{
  "hidden_size": 384,
  "hidden_act": "swiglu",
  "norm_eps": 1e-05,
  "parallel_block": false,
  "init_std_up": 0.0255,
  "warmup_steps": 200,
  "max_seq_len": 1024,
  "doc_mask": true
}
MLP neurons of a small language model. Each row is named by its layer, matrix (gate and up: input weights) and neuron, and shows model dimensions 160-255. Each number is 500 + 25 x the weight over its row's rms, rounded and kept within 0 to 999. Numbers have three digits each. A neuron's up and down rows have the sign that makes its largest values positive.
A block is one neuron, or neurons of one layer that tend to fire together. Before each block is what it responds to, as a language model described it from the Wikipedia text at the highest values.

Description: Final subword of split words
L5.gate64:536500485519505464512513509543521527466502505500484510512503438500530485519468477533424541492491509500486527478483479484483474514462541449479522520508480528510552529487486491529476507535489488499502506509529497519532523486548526505488522495547458494516486470514522489442498483508529472487
L5.up64:484489485498439492508536455501515492498526507501477492507525491477531498493531474537509485461491514517460535518519521510490485461503534498472476492495448523490525523477473519509515497511486490518552485482452499491506479519545497532496514492480506465474509514483494475474493505456528495546
L5.gate447:499499445519514504506492497531528493502529514486480491526507532499513477489504501502470490491494469518451450515532483544468509497469456475487504543509455490482518491482464543472480510512507505520478532506500476475550514487497565520472501512476491448578513536520473441505499480476471467501
L5.up447:524498498538464481542517499530536478478516508536493507483525436476509471496526427508495516528490499461447471503475503493489483477471496519487482490494478531517507494443490535540499527488503475510482538520511473499462501487533508441528521460498506521510488488515485487494477500478480474531

Description: Classifying noun-phrase modifiers
L10.gate60:577507503482494512468484475488491500506486503483499458518553494482485515519508517496522471510488507527476510493532542480546459513448525487494498485487437512466523475430514480461451534507470510490497444527485497477486500513508502488495512490533532471497460487512472490510462532484509498500
L10.up60:515488518470515526474470517541509474561506498498494465505492477507488499556481493538510475535476475508491470542511487480494510507428481532524516473483488466517531503518471531515527538536481552481493496526492512486482532484541503517472499507521548466495448487495504492496445496473485463511
L10.gate87:503492477457502498490537490512482463506509501501499470459516495454537489500469478491465554476533484499453516540539508488477533490519536541516509466506444509503513488528463506491478498574527499452488501491500506552486508524519510485539509464540518503500476492471488450486495452467494510522
L10.up87:537467463516495530494514496465502513503509528494522510464553518465510535462487527505465530509495475540507479534494504496484487454494494521549531492465526485499480515510477501466477508470558514495503458508514545483508536456493500478494475483489466484515493466459507516507473467518454495510
L10.gate168:496511501519525489508472497479498483480519549490490484480475526497511476491486467529497512491496507522480511504504524479493584518498524486464509505512513488508458523512541475518512532507515513473495470523487524446498502462500482494542504460492538452522516455497484507506471502501480508495
L10.up168:482466476484530465502496500480494499499470509490485494472442503508470546509453558495487478511496508464574518517523510493521519506495564498525533524542458503541525462507491516479541501471518498478522462504546527493511501511479492479472449468479453561523534461530503526513513523522485522500
L10.gate247:529503506523471502475463511533510557489478489495529479449517493546485477523525450514487471521496474540491495509522476488525522519499495466489520485526513508514471494477486493521498490520499519548502497541508528501457503500538477526540474492497477500497475553492487499487541457500468466518
L10.up247:480499476473554528488458520529521526517507534480524460470500524470520492499518513481487498538520500507495523504515503525511473473450516471528487505524507481485489507538445531504505519526481531481501482468477556539467478478501485523509500528560527534523529494481509494497484483479489498499
L10.gate276:482512502510448487528467539514567502503510544490514479505523501502470496526537524483513541530518465462490495484555530501505517487476478511466531509523490503505523469479514479520463496546523496480509523524493545522482469526527520498517502499520502484531512557513463499537500469527503525523
L10.up276:503531532517504451468524518473549531485506513493491458476471444471494484488506491540495518488491525504516500540480516459465496541530490489476493492559525503535507500511554480487524541534510476511458497547502517476495462511489458502523508459509537536529455533457466476512492493519485502494
L10.gate437:495489518539514507513488529460507474517475523448516474525503520483536483503513526492480488520514474496506474464470496513487529484512494519497455503507543462525486510536486487545491474528502452516539469510541517462488490503479503485492521450533483513506527517486456502515482442480513475571
L10.up437:466489504530520490548501519466523525460528501487464501494496498504522480514509511493510492517504476448487532473520502525481493500529478465470473491486523511493489507504492518512440522505488495533538519500517518516473465507511510500499510463592505552467513497446472515506457471522541476532
L10.gate708:495521522434478516505479502498477492501464475467500524512507525456484492524496530500493502466520509526540485548458500509507513495471496490521490501537525485506518496489483454491473520540530500440500487455541538451509495476524450496511449502524466456492481496477493455495477471505488481462
L10.up708:516475551517511474481505511459484517488520465487447529512474480477529442495472522519467459445522477480492482476527469487468528491489499504499513533539491489501538513478527515518490496501479533474491511478537535486517551523543529477497507477488456467504460463488493516533513514530496537450
L10.gate865:526504545528453462494494545480513481456477497527518513468518491502559522495464482480491489524497474508466552474499519508494486529447490490528428516498466461504489528471473465554497497486523488490536480533507533535535525512513530472531513456519511498544475518532513496486505464490506483493
L10.up865:493492502530476482481507531497486530502487422524529530484502498531529478507513465526499486484479470538517531511447527462548549554494494452490447522481463468503486521534474490476493533511531505494523471524508491526539514494533496489506464490501492508503483495477497492491529497495526500491

Description: Abstract noun suffixes
L5.gate410:519498503533470493546465467501499524493494516487515523488487513500483507492536469533478511530530505473551547479526466488508510473487473532484506481517537517551506509491473559489519504537502528482490487507509505525519471495528517503518501515479443484499445477499483485493513457505489472531
L5.up410:502474531515480477524498472502515497486539527491429512492480551471522512468513486502515488478486520503503550488515493497535519515512459526488497499510513529502479496498531522496491505488549476455508495492498491472499513547508504485479471523515513535513533503516468488508442488466500486500
L5.gate738:518515519495486454447501501512471528489520488510482517482505525489533488493481510519510499488488507478460525536508562516486512496462484524486492507507452468523499532518512463501496486511477513467517522511487537473511487520526528502516485490519527502534493474506484508468460444501463474515
L5.up738:491477533486490487500518504538487554514502495484467484492486486506504486510523500500516518536505540485516494511517503493497464474485503505503510527492467463535482541539496481538516547509524496474524515534505520506512480512522501505528501452494523478517516460488432538502472467552479492542

Description: Technical word endings
L10.gate498:473483526501495531502458446488470494480470513476475508518489517532482498514512522472515505488489473479513488491492467473528489523552505465500537520459498526519511499554496496518552489492523491463508492487454516485494493525504502472526534461495479466505489479474495526485500541506506523519
L10.up498:519483503502486485486547525514477482500529495514470498538512485530507498511453540518499516520496500507499469477501457501521496519481503481513465493515520544490503502502504504501494455558504553526473486488484480453546507502518468494428477491533480502501436459526487498443466477512530467478
L10.gate563:465487498501514454489482479500514473481450513497511509531458513450449515558496532540518515538564490532519546459525526530444486504503514499487523495563521478524517498502514516544521506477496507517485516519497557542528475486508510527471557460507489491528500476501502495501518490514489506444
L10.up563:550490522455540487483476460548505472511468483494451478513488507491481480514536530494492493488519483514502538521506564487518532458503496517535531528502497473489517513501467459496510501505494500501486534455469500495486530478486471496463538494485475530516475508503492512496496489544499501437
L10.gate601:510466516465522512532507448555476474511498522499477492527512486464467439536541487492492528438497494518454561462557488519537501492541477488537470495478484461477515493424497507512540502477516445481504501508517524469482508487515496497491494500472514521488468490520499482490459510477511517475
L10.up601:547457458503473477535463468498491518476483506516476510488490500529493487531489504504485483454472494506519522499490486475483479515491470492500510525509474498524504515413499516520487505482572494469528499520503531509492490462471499483461502479467511504517526516481481484472524483498549470525
L10.gate621:511497502542493498512511491515508498490535498506506530405521525499540494506543526507511517503494509480500512400495475460487483502493568466536535486522486533527533502526529493511553490509529512541516487480535563438490539481489522534506547482472483485452465511476470530450519504564528512518
L10.up621:510482444521465504499510498508547423506553496519535488478479510492456509500490507468492511518479467517490489525484504482427474460546516516518529529512507521494432495484513515463507467461487466520511491494477502492554548520508478495510475494513495519473439464503500473492500519510501494452
L10.gate647:499462531492486518516543524505546504489506497526489519511498508500485480521536518521503513554522532496448526447531554499488532553472519509513523523547485497521515496458497519508497485463543508473492458468512514482504557492506507559462529532538477540492500480532522511501491499500516470494
L10.up647:551514517489510500483452485541527467484534488481497504506479476543528509485477524470514451487464493479537510487520524444492550485523537528482505500459501517504525530525504509483539515497507492502567478454483455559508476524470525507536521531540488538546466476492485479532513518507507504545
L10.gate651:560491544507445515509520506488498463505474476502489474509496501510501514522513509527512481484496507465476510507538489522506501515518460506525538512483462487450446466474524495515500491470542506454484476488435476473535519485531488492504512502532476488499498507480484477488502492510501504514
L10.up651:494521520518524508493477492513474515477493516495457515511482559553493497537449517525481495492486533542436502508480495476511509487467488503463523508488480513494475520480513518516520511500503520488525496465470534484498531516525537477482546483486526483475491544529460478492482523507495513532
L10.gate874:493491546490491451491527467503497515480506519499519518476481491467476493522539498487497512474487498506498493436458472503530482493477526493481489496500513517512532523470502500497455547476545500522508520483508508477508489476505468470474550511526495559532493464514496503470522527518507496502
L10.up874:547511500515480474488502547510449511485516489536453481482557496491459489521527502489454492475507478502488546452534529524483472472504520506504550502499459536479512506505456475502460526504508520510468474541499520506499497498535457519523528480458476472498483532538529502472550475463540520486
L10.gate959:502513531429521503546507501563519506515519492503484509486565466526493509516531510481511533478480473483504486505465494476487505477470498471525547557531499499519481524492497493501491518500473501468466475486528516488506490511517462507465525497490455498500449522499493536517502550544510474469
L10.up959:510421567471491483505502467491491511482508531508503477504527435504502472503513516519490501493525506517521514477519492517514536520509504488509511520496448472512514492469511481539527487458491518484477513482481481474479535531471528490455544450482451481475471469449526487520482538471516488525